python train.py --n_head=14 --head_dim=64 --d_mlp=2368 --rope_fraction=1.0 --attn_scale=0.125 --init="uniform" --lr_head=0.00466 --steps=9751
MLP neurons of a small language model. Each row is named by its layer, matrix (gate and up: input weights) and neuron, and shows model dimensions 80-175. Each number is 500 + 25 x the weight over its row's rms, rounded and kept within 0 to 999. Numbers have three digits each. A neuron's up and down rows have the sign that makes its largest values positive.
A block is one neuron, or neurons of one layer that tend to fire together. After each block is what it responds to, as a language model described it from the Wikipedia text at the highest values.

L2.gate175:518524537527559476520534484470478538493458500452523493522467483487536488453465475470531490525500513504464474525490544520506490499517473486549495486515498469482480508476543505462456485473498482492487455490527497561482526504479530535447525500492474504512509501496509491524474470487526511435
L2.up175:508494524480485481468491504512494461479516480469521470453501521485516477479442521495493474536501486530515481513486523546513507502468504492545523522498500471487500508494522499510530458502515491515452496482501504473477472485484523510471535492506539499484483473522486509482473453460480498493
L2.gate191:502473507470445467492488525482503499490511501498438554522510479462549541512471485454519533474500486491463464497503500476465488505526475534534502517481475498513500523477529514494505542517472465525534467503493462509551508568511500473530498466500528496470485496521488496467463504505473507518
L2.up191:518487489459508513499493482512484480493509540514506494518494517480514495459470489509527493463499497481461497496471502480494507565513486498535499493492474481484518502438473499461495517524482475527500518471486513476522504546534482489548501487491502523481485496555470534476519488478533484498
L2.gate537:512459483500526499518536537481517465531524498465437482519522521557440520523523470494513468503474482465517547493469500484469473533484534515496460523505499507516457519526498490509515488488535543560474550489490528524486511481523469487514497483473506522494506488509513504478484484496499498497
L2.up537:549506479529505520524473540476539471499534493463483521486494467519529516498587522499531528507481456516500476455473498504481493527472500530511482502517498543513464493560520491483549519465494507519505569516520502529489521495545515480581512513496532547489501514515503482544474500510472473506
L2.gate867:511490486490547482499515506506479477484528502468532509535477506537517526444528525485526471465571538540533515473492435512504486561503534498486542502493526481502503474509495491505473507504488443502505431509533482510464480524505511499459464510446487485494499531502492524526499517505484464465
L2.up867:523533561573505528519466486476496503500552503482499516480496513499465491508514507530509547462537498512478508484494536494511514522493520496523492519515472498511513534505475460513488471487507526462480524490514503475526553464516484533488522452496503550477512496465510547541524487494514467480
L2.gate892:486533463448486520506456482507485507533440513523441473504497497505460471529503516471498532492522501495484522519509541522457492490507484454480508524476494509478481492501538503490496465503483522497484470530552479490516491511505528522515529474474489520491492558504510454496459467438451502560
L2.up892:515494523503517522513461475523512521485464564525438494455471510544497462515501487506540523488511482483490470501500495504494489491499484427449464508491466475485476535503530518493552467466497545494521507441543466490478490551477472501511462540493479495461478467454520455502493541486488506496
L2.gate919:515504507490482517511518500499483468482497469474500482490475515482508530541503515526480529547491512452459497513477546474498486506493505452448489482504482516478517477521508508489483448457527477509486456509535500545500497494529490506532437467491439499478507518506528540486474489491480494524
L2.up919:522487518499507511533546515545470501493507475491475491446461518520489515513489500489481499500505478491508488475510501515483470529483518492467500477552448523500510470479511516529518481444490488511482478520509517478475494473543525460533488487494555526492494515509516478496513544521506515459
L2.gate928:471514430559503506459482540511527496496546542485428465541558532525472529498545517497494529509517508471478497513477528512543496494502528490480490499504502501525509477528480504513508507506526496499486492524487495512491485528462501526485537510518478518486497517489485519500479507503453518529
L2.up928:473564450554505514478466520496541489502523506488458483554546534516480524486527538488490498514502497485504457498512531485533487535494510501507474454508496514518482510505525532509510466526534506526483449537509519541507447495477508513471552529521501538483496522484464483464479529457494529505
L2.gate964:552503483503446542478491510445451485494492499462461520481534546546478522497461490539490514499508502491509500487488522490559548525485516468481522507514498441508550537466507494486506501495523518472469504464467460518497502508481518550461459495487449492474532534473507528526501537520542523513
L2.up964:489455500497451526531519497478439477512510500494478519460522526510493515502451511514510445467508518471499517477505511473513532488503532501476556570520505484468547514500521477438506513485549546457455475485447473502493506500519565486481458493464475517495514530479509487530519523499521516494
L2.gate1091:510495467493528497498531540490534493555466493447463486501509499480493503451504501468491484494516478525512477512525473542483489525523522509455495494536489509477516488471487487528507497475480436521493476493475495519516502497485512535500469508474495520511509521481498537516483436500498535538
L2.up1091:506490493484510533519520501505509486515512491486450483440505492453506523460495482524498564507487513477516480499470500523485557506517503502487511514496518469506458480498457495503517488485493526461470491538499459527482508463527525493515498507538465504527474506511524506490506461487475492500
L2.gate1151:456534469510461471486482540500512473475498507482495447519484516570517486497525489525543537519498518493510527481471538493455531506514483499539496481508505509508475482493498472498507519478551501501465470453503488507493510509516466508432521485534489521459537499494492480500509491485578530471
L2.up1151:462546470533489491471491502516524496500478506501499456537492500479540453502551495505483534467536500534511470500522501503486539480477485582536492497487524495521521479479500496501504495478514499474504483505512487478488530509529506468459528531576487509460464526482519463494504486518497523496
L2.gate1197:534551471548513494518524484466529506471487516506470520497502482525473530522515467510500482499512518516428522473463477439493497488513525490527531492467562489548461503484515518543485503485516496488488474492532508496518496463508534497480500524487513461482497520509500478520465433488529507529
L2.up1197:534512520528513496468535525498467522456523516503505553556505507527532526508500547511512523478538514468442529511507488521524496529509510511484475494462475468495503489486476476474562534496528457487459489516551526513493512550511553494465444535512501472490481497461562464533541467513557519495
L2.gate1493:514517515552494504499505469499498475509472513473494479518529447510499465468502468522515486473459528511473510501508465437556535482500486572525519525496512481490546518520528526469501524460484556524451473517518498500452512555512487516443479494510461471491528500515481532523487514478519460490
L2.up1493:521502476499538483476471492496530441525494507490516469485511502497484510448489535521507505473466502503454472524504532510554515453512487494511518511558480493515530516495469491491519487506518483515473479480471496541482556522519437498489504485480474495482508533511486501480541521440498501474
L2.gate1505:474511489506488535471557495501487526474513501540492498481532482542488522520575544484524500499474511507539465458495497520464481500535475517507478462521515528526526510499489496504528535502491533522518528479519484498476552497432526555547483473567531494478484510494487512523472484508478474484
L2.up1505:532493494505451514497504482468483479494512507493481521490490508502496485493453469491508500518511472472458482540542494508489519488527478486500555503486476486484514503510494542523441466572517505510488511493505485515520527467558444507479480508498484494492532487512483519490533503508520489461
L2.gate1635:507479495517482549490502483483488520512500493531505483521484487497475516489503495545495477482567484497504517480463531524469497522509495472484537505479495503505452509510478527457512510483479502477480519482534484542488517462475474505523508476532517486504465517501533503489532559470558473512
L2.up1635:510483514516515534485530472450486486501521499518500483483484472519447520476496476564442489502514478491495452468477518495476506489515530505485516477481486470486481462507474502501530508463528500498476495472525495532505504497479511521515466458501512502523493534489513515505503494448557485539
L2.gate1775:546490500474450458492493498483499480529476529490513535513476493508514483511511557501480503521516509495490518533512469463516512510542447529459501511491528464507483475528542483541487451479534556481482480528530542501488504481506454491446504497535553504522494522511504464481482515511487465469
L2.up1775:555509500459450493467491485488471530469512495513520515490541541504503473471512508510486517453509461509525507496500467482480483472486473490477475483464498465535543520482494474514478491474508522524455508513462502505494525537492480493524494466527484495457495552495437520511489478516488502449
L2.gate2197:560537508525460533506534522513504477545476452503487500510501485495505532534456513509498481503532501471466477504494533499499484478484553472478559512545476473501510525504494538493512511503454519494440542528496487532471479476446484499467504507505530469466500494535491515533521513473496505496
L2.up2197:514503478482455461445540511512524491512534469506511514490523471517516487529502523515502507512536520487539503475487539435463505482524495460482542523506507475471532511500499525487496505523461515531472511467474510508483439497507511547512505527498484487492491540488508503468524485512450511467
Second word piece, often ar/ur/yr, right after a split-off first letter (mostly G/g), as in g-ar-age, G-ur-u, C-ur-ie, p-ar-allel.

L3.gate565:497475523459491513456499489490511488512487501496499482468500471545476504491489542519474567505509519510512477495457464492519488508533480525506524467492483511494479499513444540516493513519544493514495482502501475505511492550525523528496503463473534476476541516493498497512548461524506513525
L3.up565:499496531487535538523526505496467466525493438543470486511469511494495535470460506544545492509476500466484467513467540545453484466539498491506491490546518475543476496519494533486488470514481506518478541503465468459507498505516524523492538519490498485468474470502459448494479472492508514500
L3.gate908:525518537500491474534536468490502492486476518528482543521478531502483476497511504504483461472526513513496521521463480494545536498535510502456485492532551465511530507494543508506526506489516484515498488489488497481549544514507503514466486499486487550476477503511513474488507438515490445504
L3.up908:491516482523502471471494487485526526511499498517492500451521474512455507502520529476495487514511474522475481521514501520509479477491467512509488514489511538514476474510534514484503508501468496504536479497544480477470494498487473555487476494475484498456489501486478522493501518529485496500
L3.gate1894:500527462482481472490473491490499486474530459505496486500477529537507434474526528482537514492502488484483558502493512522530484464516512473514491489515502477511535487506483528487517483500490546515483458523470504512481486525482514536495479482505502505522480502464477499490491462466539515482
L3.up1894:505488483477486452493487473486493536523513534525529554500542479526501481499482515487510512507488490464502524456476508486461543510522494491478544529541517528530503503524498573506511504471485521505511479443511543487507530497508498538519460508488461491425541525471482494498523514490466488543
L3.gate2301:522454483506503491491526519458474477525463464520518471488492488533500500554491508541467476503490545505487497480480482472516505511517471492539511519519503462529494503497548509473530525556498506482484478507524485480483480539489499506486527526521528495495477533495440562470527490434498452500
L3.up2301:505477500491485467469524474530487432516469476526490517491479502515500502527460544455494465532535517461521519503497501464526460501515485492483507517481522514470501523519518509506518514486520474511497484459515485539489462460480487469541476501519545446479515500519466567465496475454527483490
Second word piece right after a lone capital letter (mostly G or H) in names and headings, e.g. G-u-angzhou, G-h-ost, H-al-mar.

L3.gate295:528539520499507522475526504475474541539502462519465474557488481519473522477489537494534497493493518490504492505455497535486498491511518537487494480494503524460479520411493493515473483509543477474506464495512466492523518534472496568504547506525529535492479488423510488471483469533509500501
L3.up295:503528528548522484470494519471487529531493471512471458497467495514495520481508528483558468470490495488566509481458485522483468526500500488501484515490502520509516493468482497500481470509498520492484457448537526526452559492504480525524528507532503543487443501499499464481497483495539539502
L3.gate553:480498499472490484549514494503495470513494491510544479466468552469497517510533478506545544507490529515492529527491537468475512502518503541515490469535483530522485494496453515534504459491496508521498527456516512505511566489517511482493450520480526511476549489474525513514504530514491531536
L3.up553:516515502493527467532512507481492502535526471468531489493519540472449493499504516496542528490495504489505507522495501492480517489508501534529517437538541513502491443506497489477487489516494533522473468484520553485513527467455483498480448534494501478492509500503533510504471456526477510519
L3.gate1750:491510528475500517508520481474499467531563523509471472501495516524491505464440524492521528482517503509535503512500520490446450589501511520504504525513503463499509512496530462586494495565471463502486512482463534513515477489513484442522547518467499528493537495539514516509517486491459469481
L3.up1750:486491518512512493531512479520475514504490467547504479516494493559517498515492537525528460462528552464567461491511508486479480522480523524473490545460522489502522479552490465512519509477510502517456554461466512527551510499510482467519487484486476521498515554484517496521461517475489501490
L3.gate1945:475536501457469518535450463505492498509473486493522510462507514464526459509517501512488551491519478479492489448491480496485523531516492452503505504489497505488479526479491478497528535548483540503510491465461508522507491481466533507472482524468470490542560485494482489551519480509446512492
L3.up1945:460544545455497515489449476527533489480502476462499536492485488508520479472518503441462498513495483504477464508525532531486517512478485522485494512505482495526448501504524540446512524510483540497423504496492532553519503498473503514501487533512490476520492471528466502554480460532495543525
The closing equals signs (==, ===, ====) that end Wikipedia section headings, as in ==Life==, === Wildlife ===, and ==Head coaches==.

L6.gate623:477508523494479500506518511508510527499524484490527528508526490512499472490508466516493507480456517528487501509467527481484472495506509520492485505502472489527477549519557498513491467497496543536510489480509502491474492502487449537547499461470481532502493497496527462491502515530515537490
L6.up623:476515558488495497521536501499511525519498470500527531504540497517485469468507494499495492475477518540487510496485517460469467501510484507494518531484468478502462528535526504492493476516494538542505488451518499489468512473490477520535490462426485510517515490503501472491471515565493536493
Paragraph breaks, line breaks and paragraph-final periods that end a block of text, e.g. after a colon introducing a quote, a table header row, or a section's last sentence.

L2.gate184:457490536467489502511532517494512523491515462519531521483529447506511514528502537493472500484463539473491467478531478537520510495486472521508472503506504489506519477514526488483498493521480531500545495530495506478531505493499472460495502506507508530466505518510507547461477501526474508476
L2.up184:484504525467490517544513494500516493495502480494557514483511466491509488486527526483464459501495501494498486456530500509519498516491461512482462502522555490504534474547513488494488486502499532509523486547500497494524508487495479473504523523526491535517474513494515516475470511564502476526
L2.gate199:494506540498491515499523517516511534523510457513415439492452503470484514483548486495500511516504538509508504439489532466520511495544481471508561487487462528462461493505542512525486539470499476512491465521497511457484480560504494543530500467507484495478478566522493468466510477524491493522
L2.up199:462484477502531508494506523460530499556504438478508484527432492471483526480490507536515460541497516536511570487518547483497504440502465488444490484549508551475552519533503483507515477494499563495502491503517523483489498482491504472491496525447495488483472484501480493482459524500457479511
L2.gate257:539458490484509478524480489526516533511514439540564512513534480508475463471498506516513491508485504555500532533526477477525484471512473509509470524495493484453491481509532518555461517512489499520475486524479455480501480483490463499408489479531524455515459543469488487482524470501503474508
L2.up257:512460507505520429497505492507530465479461508502470468483506498463475504508518513479482495506482505494515498496559482451571515516516496482534536468514464449484495463469461527518492474490498473498508504521496466507517485495516513470447513517486472435513525482477490478503470398525496508547
L2.gate261:489503504505524472504479501524493484498479487455496472551492486478510508500497534512504530498526511487526444506513493463518531476471494504474517485544452518479489469485488542453482507477529487532501526491506486480478497500500471513528474495497541518531502493491508485534524510520451488507
L2.up261:474503475482504523526513497502520507493486491470506444507506500481470528468493525524490502492536493478512497516474530501521519509468480495469489522582459553504487499504492473476474500470505490524501506525483524472489502529496482490494468469559520550468498473476494504534560549538481505503
L2.gate306:505493557527492554504501526483508509526504472510523517484528527463520499506560513516514527512501500482540472506547510552521509500458491520464503530486510490503503515521508480505525537509489498501487487454524521492518514516536478562492509476485497477505503509525511530521491493451525533479
L2.up306:477465478496531536479519504520493546508533496518531487506536526480536479515539533424496492501479484484526491518539524533500520480445493519471490512467506478505474480494526499527542474507464465515497479491499528492492484519535522508467470491499505450532470480521502522535524517489492485506
L2.gate365:480481530519502491486488529521510522458497487502480509495489472463500534492521507511462530474489512505500447487500517479434541450490492463482487492508492483518457562486516539479521501463480519453518556492482511469506508520537458475501478478544487480520519463536472492500486527514497507500
L2.up365:424515525530459500508486474519514502487477485485532486488507444493466468477527503507510506485518499510539491490479523494466488489504491486509507508491455503489476491503470497498524522540487557486494544521515500529505521486513528491522511521502506486508529470462504496524504536525479528506
L2.gate376:509480508485509492518524518481512513465494495509480496452467505512469510505494515506533498524484509475485490501474488565491500473534507487487490511513505505504475522478521528486494479514527476504487462496502481513520512513463511481490474485510498480538569526489490475472510486489485492490
L2.up376:512497519540489506492520464482513540485504493461493518489521506476495560478506535492527493513497481527530538498492493528454507471546496515473473513489518487490502496498503561481480490497492478455501488507482494525517488499507532518505486466503499492474540504479503445528495481487523489514
L2.gate557:524477518493461450495483545525475450536492497504549509511530498476461473439499479462485500540500515471490468521532524516475505490477504518471511546501529494497499534505512512511513540493474501467468501495490505533480555498462525531506541502486527518484478506460493484486522483486485542508
L2.up557:515518507485529485532513514477524476523534484498569505492553533521467485500469504501520537530487483494514472541504531501520510455494516495524530477523520523543463496455473526479539537523458571483506463508506501499490508477485559526493458501494547482503555513483529500519495470460516480538
L2.gate782:459481501468547552476488532519520496574493518470481514490468512465496514502481523519481482525477493455534492479511535494457467506472516495505496504494500495458490499511482522491505484492493499491496470527495513473538483513542533541557472498480499492517507481508515460530556517505468549464
L2.up782:476478490509493521536478494557475504529517485517490492489446493460487529521535526484476507520499500474553450503501509525507506445499505461510497507490496508521493506480510505498546498471507487521508504509513469514509504515544520524501473503482537536518511552501515527512533544526479521480
L2.gate1111:504536469531509461541474497527524482513467468519467491513517490505512463501489474522485486468544522572511498517500508515541531501457496512470511525541517505518489513501519472529513481514477505495490484500487462484520487481518466486515520498520543460543486538459526507504492474514500473493
L2.up1111:505524511503498502545560476501469466520504465547476520501461481495493478557497512489527434546522487499502562501566480465511517492496472528492511546476493494505490482541528489490507514462467557473522507511506505485520519519501503512459504493446499515467495525464499514546473472555502505470
L2.gate1161:492499478471513521491489511528473511531483484520481499524507458516532471535473485438476519495534530493546486477561494495525489533513520466499515508498510483476508494501495503501441480501482502515472529510497523488512459467500491487500488536460485514497549518508528478569500505552461531500
L2.up1161:538524513529486483487525522515442518511503511526502511491509486495479458456531476507490507474527523501490460497509491480503508479498497494488518527536479441493482481467503507519488502518492483462536504521516552482503509485459492569480500493510490503495516527510430487477489482505457525453
L2.gate1459:548501517507513493497484489523500486512531458514538502515499488499480446496514464499477504487514514469503504523541483524496515466555476569529502553538550531489486499510564485515446506484480498507454534503487512449517498450510519488486455479501548507523509515538514516514485528516507518487
L2.up1459:487485503518492470542475534491536494457495521536515483531522503494530478544519515493488493470525497462469520520511463501523479505500488572512514523581502504479561515517504471503454520509492482472489496505469523505498498463459550458503516479476491495466521508544471535511488504547506493523
L2.gate1608:474471501515493499505487515526507477500547467489511496502450510455490517457461503487488504549518454514501491509494533533502497512509476491470450506455504498514502480502491492471503509510474495472567538472481530512506502555484525465491481496502551485515506471453511447471495507528532520470
L2.up1608:509457524484504498526535549510473521497487483500459476518510496487445535482482493506489462545466465488493514483490554519479486508477483448474522509512496511494501450512498469471483480492526474497483501481506517452492538496525494520434499464547495502471472533505497469457507485519487556530
L2.gate1645:521510489513511507493512526439491501505438483514507480519495510563486515492504508497571497493504512547501512469462525485480504500486472480485508503494554501534527538485460478507466530555508523521485521502485509520452467457508464515474500537506528520501490510534508495459501521533512503508
L2.up1645:474505448476558525477482532520483529500515493497515534510507530498472503509499512484489486487490477533509580510501482500460477516487496509502511500460473457497539492478504497470527516511466469508488476479494529477517514552562523478407503505530482492478496497483557517488577508483508502520
L2.gate1955:526481552477508493525449492505499505515476480525509475491449490498467536455522511479472503514533498515472524481537502545539489501512493497509520507449476483483511520514531481462504478529536506497521504503522524480487524506504519479506486524483502505499515478460503509512490519492507522498
L2.up1955:494476540489489530520478486524506525532504468477473502490457478508483516469549522462511522495495458513497508485470498550508495519529481493472483524464480498462512487479478507494484491511509494491489496476510511496485493541501521478499501483463470534500496496511502521521514478500524477530
L2.gate2169:513460535505445459477498477515434545489515500506530472489511536515486426498509475512535495494542524526519462540501482510500477466455500518466502498521498464483476488456496482539487502519490488515486501531508546491473456507554469493478478497465520479479474566516510490492528518497515525498
L2.up2169:521482483501466461490454519552475508470475480532507503532495508509510477507500515514548508498555521512499487557467501510479503468488498529532517485534454493519524485477450503495507501518566500477477526512499545440483467533523485468498495520497530486476449456505475491524514537475476498495
Closing == or === of Wikipedia section headings and table separator rows, plus second pieces of split verbs like s-ays, cons-isted, s-ampled.

L6.gate1767:479499512504518510527550497471475476503487477489494469476484487514452483503504524480507517523509489500512553444493550498464507536506514516512530487531507475480444518509467564551542512499457555495494516486503517486474474476519461537495503471492517482473509493503514484521483505530503471514
L6.up1767:511512558508530505498530518485446491554506480514498500521498459475478542519526458509511496491514490557488512445498550510472547500530526525525547478446523462499477518497478494519526486507465486545490538536484491504511484505483493523484495533502489522502499520525538475498468527507513477489
Closing equals signs of wiki section headings like ==Discography==, == History ==, ===Albums===, plus occasional stray sentence-final periods or table separators.

L3.gate245:505514496502526529497509469494467539512444460542497502493514484468483513491514508506541525522522510489515512498534526495488501543518498510499525500490476498495476472477484509506487438538497525536494447526515485491460523467507503524504519442442484478432471513482488489500464492472514514501
L3.up245:504461527508520449482496463466484485517550507507512467500462456502480526519494512519511468492523497533478526474509462486531507548563533523471483493523531503546482524518493483558488487494494513527470498495496524504452490498499539495492475507494509512494553508538509498482510533554468508508
L3.gate298:517506531525530538466489517529469528523514475550479503494473505504497515508495518465496495464471543455477510493491507500524480466508509531530486525523510542492533515489490505543473480515479470481515516472518471539523519513548464472467546527511526467466509496489468514495440484511507471461
L3.up298:508498486482529507491538485511557519521541486507506480495489501529511474532501497506472498474518514419480499512498470495523476478471509513509490511545502549480505501492460505530491506507525454479507419464523473496496519528543526481463466481518530467551563495500487520484525491501513466527
L3.gate884:488455567501468476467502501515503544514541473493496507541513464489498453510502500523476525487560469485495554476508514510497536522531533506526505496503437535497522541481524469476493483490509421497481504463498478454499480492535465510462511511518501492492481460533531465478518483528476527476
L3.up884:500495565490491506505513496522460513522533460505527475532454459506510458496555461529490526481473455502509523491554511499488502489544529514506509510499462505493479489534521505518512468479467474537521516427526487462451473512539464508483510523514537464481499486527532454535471495500460513525
L3.gate1334:489532522519492503470466450485501497500507461505513508495495509526483489520511478464473494518531527561474523459511499542494494507485517548537516489556537528475539461452503463505450475493491545506528452503542490488434471493522498493544497539489461530475513520495487504482509536502519496479
L3.up1334:514462566504456499509517478496487497499461498564510497488489494501485490499493540466530505491537453530480514529495527515516532507498555531502508460500474508523526490526523493489441473489477495556502476471482510512496454509525567505496480514456524559504510479495480463491480489491484493555
Newline tokens ending a table row, list entry or paragraph in Wikipedia text, e.g. after a "|" cell, a species list item, or a final sentence before a heading.